{
  "n_layer": 11,
  "norm": "rmsnorm",
  "norm_place": "pre",
  "attn_scale": 0.125,
  "bias": "none",
  "tie_embeddings": false,
  "parallel_block": false,
  "init_std_down": 0.0,
  "warmup_steps": 283
}
MLP neurons of a small language model. Each row is named by its layer, matrix (up: input weights) and neuron, and shows model dimensions 48-111. Each number is 128 + 24 x the weight over its row's rms, rounded and kept within 0 to 255.
After each neuron's rows, "fires on" lists the tokens most often at its 100 highest values on Wikipedia text that the model never trained on.

L8.up47 [176 115 185 128 158 145 134 134 123 130 109 112 106 136 135 146 115  91 156 128 136 130 149 103 112 105 122 129 113 115 128 139 107 141 143 111 110 117 129  95 111 153 120 154 137 118 121 175 155 157 122 126 128  94 104 135  99 126  88 126 132 124 129 106]
fires on: "–", ".", " ", "-", ").", " N"

L8.up568 [130  95 155 143 189 140 106 119 143 156 129  97 123 184 110  86 129 123 135 128 139 108 123 132 136 110 121 117 119  55  97 127 133 111 148 130 140 120 103 127  70 169 133 144  86 121 127 125  91 186 162 125 156 155 139 114 100 141  82  65 130 134 143 102]
fires on: " ", "-", "y", "n"

L4.up1335 [136 106 109 118 125 100 159  81 120  97 167 123 143 129 121 112 156 147 176 102 122 131 131 118 146 178 193 122 132  98  80 144 100 128 120 104 143 170 127 103 107 108 154 141 155 139 128 155 173 140  93 108 119 158 123 115 108 121 112 101 166  92 138 149]
fires on: "it", "op", "ib", " Br", " Land", " Sea"

L5.up29 [180 125  97 163 120 163  57  98 134 126 128 123 116 111 140 126 142 107 138 104 118 136 109 125  80 140 131 138 131 129 119  99 130 135 160 125 151  80 146 118 116 126  68 139 123 123 127 138 116 121 187 158 145 161 103 126 151 132 114 133 114  87 112 121]
fires on: "av", "af", "w", "arm", "m", "im"

L5.up245 [116 107 144 127 121 152 122 166 134 154 135 170 155 115 127  98 143 120 165 178 135 174  95 115 124 168 113 178 148 122 123 113 148 111 139 125 152 140 169 102 168 136 134 153 116  90  85 106 107 172 102 122  90  92 126 114 123 115 112 128 171  95 112 104]
fires on: "au", "ass", "ent", "ter", "ar", "o"

L8.up150 [190 103 182 108 161 128 145 166 155 111 127 101 129 122 129 153  91  98 147 151 140 122 120 165 147 125 143 151 113 116 140 114  79 135 113 105 123 121 111 136 101 114 105 152 104 110 175 116  99 136 112  93 131 121 110 140 143 157  85  95 145 111 182 144]
fires on: "-", ":", " ", " (", "hen"

L8.up183 [120 121  99 141 172 135 137 130 143 131 134 122 109 148 132  99 129 107 109 111 109 113 119 159 164 150 111 121 122  77 122  88 103 120 155  94 136 114  66 130 111 137 115 110 156  76  84 104 105 150 151 141 146 153 147 123 135 185 136  94 112 101 126 105]
fires on: " ", "y", "un", "0", "ia", ":"

L4.up1144 [124 154 179 109 141 118 149 133 130 143 136 146 133 135 130  90 153 162  93 150 118 139 142 150 136 144 128 109 138 100 123 138 141 122 166 146 138 147 170 135 108 120 133 115 200 150 121 126 131  66  77 124 118 130 146 121 166 145 132 126 153 141 112 109]
fires on: "ig", " f", " down", " F", " d", " –"

L5.up1152 [176 107 136 100  99  94  92 118 129 130 111  90 125 162 120 153 121  95 137  94 125 110 182 156 119 159 131 103 124 139  49 194 137 122 126 154 128 115 104 117 133 112 116 126 148 121 192 113 159 164 153 121 117 168 133 122 175  95 152 155 122 107 122 145]
fires on: "ap", "ar", "m", "h", "al"

L5.up1006 [133 122  88 168 110 155 120  75  94 147 107 142 175 153 136 134 142 102 122  86 114 156 117  79 136 146 130 114 128 138 131 150 177 169 101 136 137 147 137  87  86 139 116 103 170 127 191 184 105 149 134  86 138 112 152 127 158 124 134 136 153 116 106 135]
fires on: "al", "m", "a", "g", "ram"

L4.up422 [ 99 172 143 140 135 182 126 184 128 153 116 115 131 140 133 122 147 100  91 152 128 179 144 100 111 102 157 125 135 140 129  89 127 146 127 179 146  99  95 107 140  97 112 114 145 171 142 122 128 158 104 104 137 159 125 133 170 111 123 107 145 144  84  83]
fires on: "1", "uk", " place", "ay"

L5.up19 [144 159 100 128 108 143 113 144 114 128 124 159 135 129 114 113 131 112 132 120 135 196  89  87 118 155 160 139 117 116 142 141 125 117 146 140 110 116 127 143 104 122 143  94 158 121 156 115 150 129  81  57  69 162 101 127 116 174 156 126 163  82 145 150]
fires on: "m", "u", "ar", "n", "in", " cust"

L5.up290 [161 112 101 103 132 138 103 146 142 146 138 117 134  91 141 156 159 116 115 129 109 146  92 128 125  76 181 149 146 102  98 137 116 120 112 101 141 100 170 128  94 136 123 111 164  99 109 122 108  96 122  96 156 131 141 141 170 109 133 136 130 137  98 110]
fires on: "en", "ya", "in", " en", "w", " un"

L5.up150 [145 122 113 168 138 168 136 103 156 149 110 108 127 121 132 141 136 129 107 129 106 136 133 139 115 112 136 103 166 133  74 133 125 168 156 142 149  90 116 100 102 158  74 113 144 155 130 133 139  89 113 130 134 163 165 114 164 118 133 176  80 113 126 130]
fires on: "m", "w", "ig", " Big", " Year", " Kar"

L4.up31 [157 140  99 104 187 142 146 141 132 192 130 112  97 132 146 114 128 120 105 123 156 123 167 129 126 140  80  81 125 114 176  91 109 143 121 100 154 131 119 149  81 111 152 111 170 116 123 123 154 103 153 166  80 132 144 143 201 130 160 113 108 129 168 128]
fires on: " F", " inj", " art", "J", " Ju", "1"

L4.up1223 [ 83 161 125  97  94 140 131 119 135 129 124 160 127 110 116 122 127 169 104  88 147 140 117 123  80 119 108 131 140  99 152 158 146 151 141 139  94 152 176 130 199 142 149 117 125 100 190 129  89 123  90 147 149 169 132 130 137 116 126 129 128 180 100 107]
fires on: "v", "ov", "ru", "mer", "hen"

L4.up1158 [140 148 126 164 105 136 111 138 147 185 128 134 104 177 130 136 117  97 117 121  84 118 170 127 107 107 172 147 129 162 109 153  80 180 152 157 172 138 119 117 118 162 135 148 166 159 124 162 128 162 152 183 118 135  90 140 123 190 124 122 113 114 151 134]
fires on: "um", "em", "y", "om", "ag", "arter"

L4.up317 [105 140 124 150 132 120 115 128 168  97 122 144 142 142 120 116 138 115 159 101 123  88 121 106 122 182 114 155 130 174 174 142 112 120 135 124  72 129 134  99 136 160 102 142 149 109 142 129 129 188 155 146 117 134 126 121  66 147 136 137 138  86 113 156]
fires on: " Mar", "с", " pro", " ra", "7", " emer"

L6.up837 [148  78 158 111 105  93 167 133 117 116 139 122 140  86 134 157 155 128 143 120 160 134 164 169 145 118 192 137 152  81 133 129 130 118  97 187 122 112 140 117 104 159 118 121  69 139 108 118 129  86  97 134 127 160 114 125 154 129 163 113 135 168 120 125]
fires on: "h", "ov", "v", "ut", "w"

L4.up1210 [132 119 135 165 159 175 188 158  98 183 137 127 103 157 157 119 126 116  95 160 200 130 141 102 113 123 122 110  91 122  96 126  75 151 144 172 176 151  86 108  88 140 132 117 132 121 150 118 101 141 130 168  90 172 145 118 164 147 119  85  92 168 170 132]
fires on: " j", "J", " particip", "ud", " Ju", "B"

L6.up1130 [113 171 138 149 148 139 114 105 125  84 139 143 155 154 126 122 143 124 111  96 169 103 172 112 138 129  96  81 118 182 170 125 140 128 194 142 106  57 113 113  96 135 140 133 174 114 161 125  64 105 118 130 137 168 138 129  96 107 139 121 189 154 128  92]
fires on: "0", " |\n", "7", "é", "2", "9"

L4.up97 [152 118 124 128 116 130 151 145  67 156 135 168 119 130 114 102 101 106 133 131  95 110 170 164 109 104 160 162 159 118 102 123 126 189 145 114 134 146 152 159 127 130 160 144 179 127 123 130 149 147 137 133 120 132 131 127 105 177 137 136 117 124 141 103]
fires on: "i", "em", "im", "ig", "om"

L4.up1225 [110 146  82 100 140 155 141 163  97 146 124 154 138 162 133  97 138  85 115 175 128 139 158 114 143 136 158  87  92 132 139 140 148 160 127 150 145  90 105 152 159 112 109 118 122 150 154 118 161 150 147  90 159 155 106 132 166 120 149 117 153 131  43 126]
fires on: "1", "ce", " place", " grow"

L6.up1208 [119 122 152 136 152 137 100 119 122 107 137 104 166 171 136 131 153 135 139 174 177 142  95 111 159 114 148 126  98 174  89 150 160 141 165 121 128 145 150 141  83 136  88 132 160 133 151 123 138 107 137 122 136 132 141 135 118 119 127 168 105 135  94 118]
fires on: "1", " ", "9", "d", "om"

L5.up1336 [130 146  50 152 126 108  99  83 101 161 102 114 150 112 115 134 109  63 105 120 142 154 138 113  83 183 135 126 111 144 113 131 145 142 101 143 128 156 102 126 116 141 115 121 135 106 170 150 127 104 143  99 151 116 150 124 154 106 110 125 131 139 127 162]
fires on: "w", "m", " King", "us", "al"

L6.up737 [114 125 151 125 121 141 139  69 110 111 100 142 124 173 156  83 130 152 126 124 139 138 105  87 135 125 137 113 137 142 150 144 150 106 193 122 139  98 113 113 109 133 115 143 174 112 195 130 145 116 149 123 162 194 139 135 140  83 140 128 148 159 106 144]
fires on: "8", "0", "9", "7", "m", "1"

L4.up1012 [132 168 150 143 116 126 134 172 130 183 133 131 126 141 147 135 130 113 151 134 109 168 139 121 133  96 157 150 138  97  97 152 104 129 182 138 139 134 108 112 139 108 136 139 159 117 136 131 128 164 141 164 127 107 113 126 138 168 131 156 135 155 149 127]
fires on: "an", "en", "i", "em", "y", " Or"

L8.up972 [193 117 187 142 157 150 143 148 115 121 117 115 114 159 133 133  86  96 165 161 148 169 136  86 138 120 174 122 130 106 148 123 126 117 141 160 149 126 104 121 121 145  95 147 143 132 160 164 108 154 124 106 110 104 124 125 106 160 106 119 127 134 153 169]
fires on: "-", "–", "er", ":", "eb", "inc"

L4.up208 [121 141 121 143 152 162 121 134  81  99 137 169 118 124 138 173 123 108 114 165 162 159 155 130 145  65 138 165  94 166 103 115 108 169 145 147 152 150  93 131  80 114 138  87 139 135 124 114  98  94 165 113 105 121 143 123 127 142 118 120 166 168  94 119]
fires on: " o", "O", " Har", "ud", "aw"

L5.up352 [141 167  95 130 146 115  90 112 121 205 133 106 150 120 125 160 129 120 113 136 107 141 129  85 115 152 158 119 139 134 139 150 115 101 112  98 146 114 156 108 133  99 150  81 138 149 151  97 118 144  97  78  88 179 141 129 133 137 120 120 139  81 137 159]
fires on: "m", "ar", " used"

L5.up429 [138  94 133 109  84 114 103 109 140 139 120  78 132 105 123 145 168  64 135  89  95 101 138 127 125 148 106 147 125 140 112 149 168 164 135  99 121  69 142 125 133 153 108 105 147 132 131 110 128 146 149 149 145 120 122 130 168  62 134 155 101  88 121 121]
fires on: "in", "al", "ar", "M", "m", "ro"

L6.up623 [134 166  88 118 156 145  92 104 157 149 138  57 104 136 150 124 115 119 122 151 138  95 140 127  93  88 147 106 146 172 180 155 100 107  87 145 137 119  54 121 139 152 108 126  94 136 154 163 154 107 155 141 120 155 111 126 182 145 138 127 167 140 152 186]
fires on: "8", " University", "ologist", "r", "-", "7"

L4.up73 [121 144 177 144 114 127 134 141 144 163 136 160 125 114 139 132 145 127 119 156 139 150 154 154 116  95 159 123 111 176  96 119 106 134 166 142 168 182 135 106 106  99 153 143 152 160 154 128  86 102 108 153 119 112 143 129 115 167 130 119 107 127 138 111]
fires on: "O", " o", " phys", " Ph", " inj"

L5.up418 [173 132  98 154 117 126 103  73 118 168 126 146 108 122 103 137 119 120 121 115 111 138 136 138 105 112 116  74 141 121 133 138 117 166 159 110 171 107  57 107  83 141  70  94 146 151 126 138 118 106 156 144 131 139 142 133 159 147 124 107 121 148 141 131]
fires on: "m", "ow", "w", "o", "V"

L6.up1341 [126 126 163 117 114  93 130 169 110 129 144 116 162 128 114 124 133 174 137 152 157  76 110 141 152 159 177 100 170 113 129 138 123 121  97 160 144 114 122 148 152  93 137 155  74 111 139 119 125  76 124  99 132 180 111 132 148 147 138  90 118 170 128 116]
fires on: "h", " St", "ull", " put", "ov"

L6.up540 [ 97 136 151 129 178 157 108 105 147 138 126  93 160 152 145 127 144 129 124 155 161  95 111 158 121 112  97 110 109 148 166 138 114 120 133 103 111 120  81 122  95 130 119 164 136 119 143 103 106 126 110 123 134 112 147 136 128 151 112 153 141 134  73 118]
fires on: " ", "1", " *", "o", "le", "9"

L4.up427 [ 79 120 151 107 131 102 111 102 108  94 114 118  97 128 131 161 135 132 112 114 183  76 130 168 145 163 133  82 142 173 144 131 122 144 141  93  99 159 134 141 161 140 128 145 152 150 121 133 105 123 117 131 150 151 142 123  46 141 141 150 124 104 112 175]
fires on: " pro", " pres", "7", " star", "8"

L6.up205 [ 98 114  89 150 125 122 101 143 107  93 130 137 163 129 129 133 132 125 124 118 140 168 127  71  95 145 112 142 127 149 175 163 149 150 171 116 117 106 144 124 143 170 122 134 144 117 153 118 142 143 127 102 147 172 152 123 169 109 123 158 135 175 109 112]
fires on: " ", "9", "and", " Bl", "0"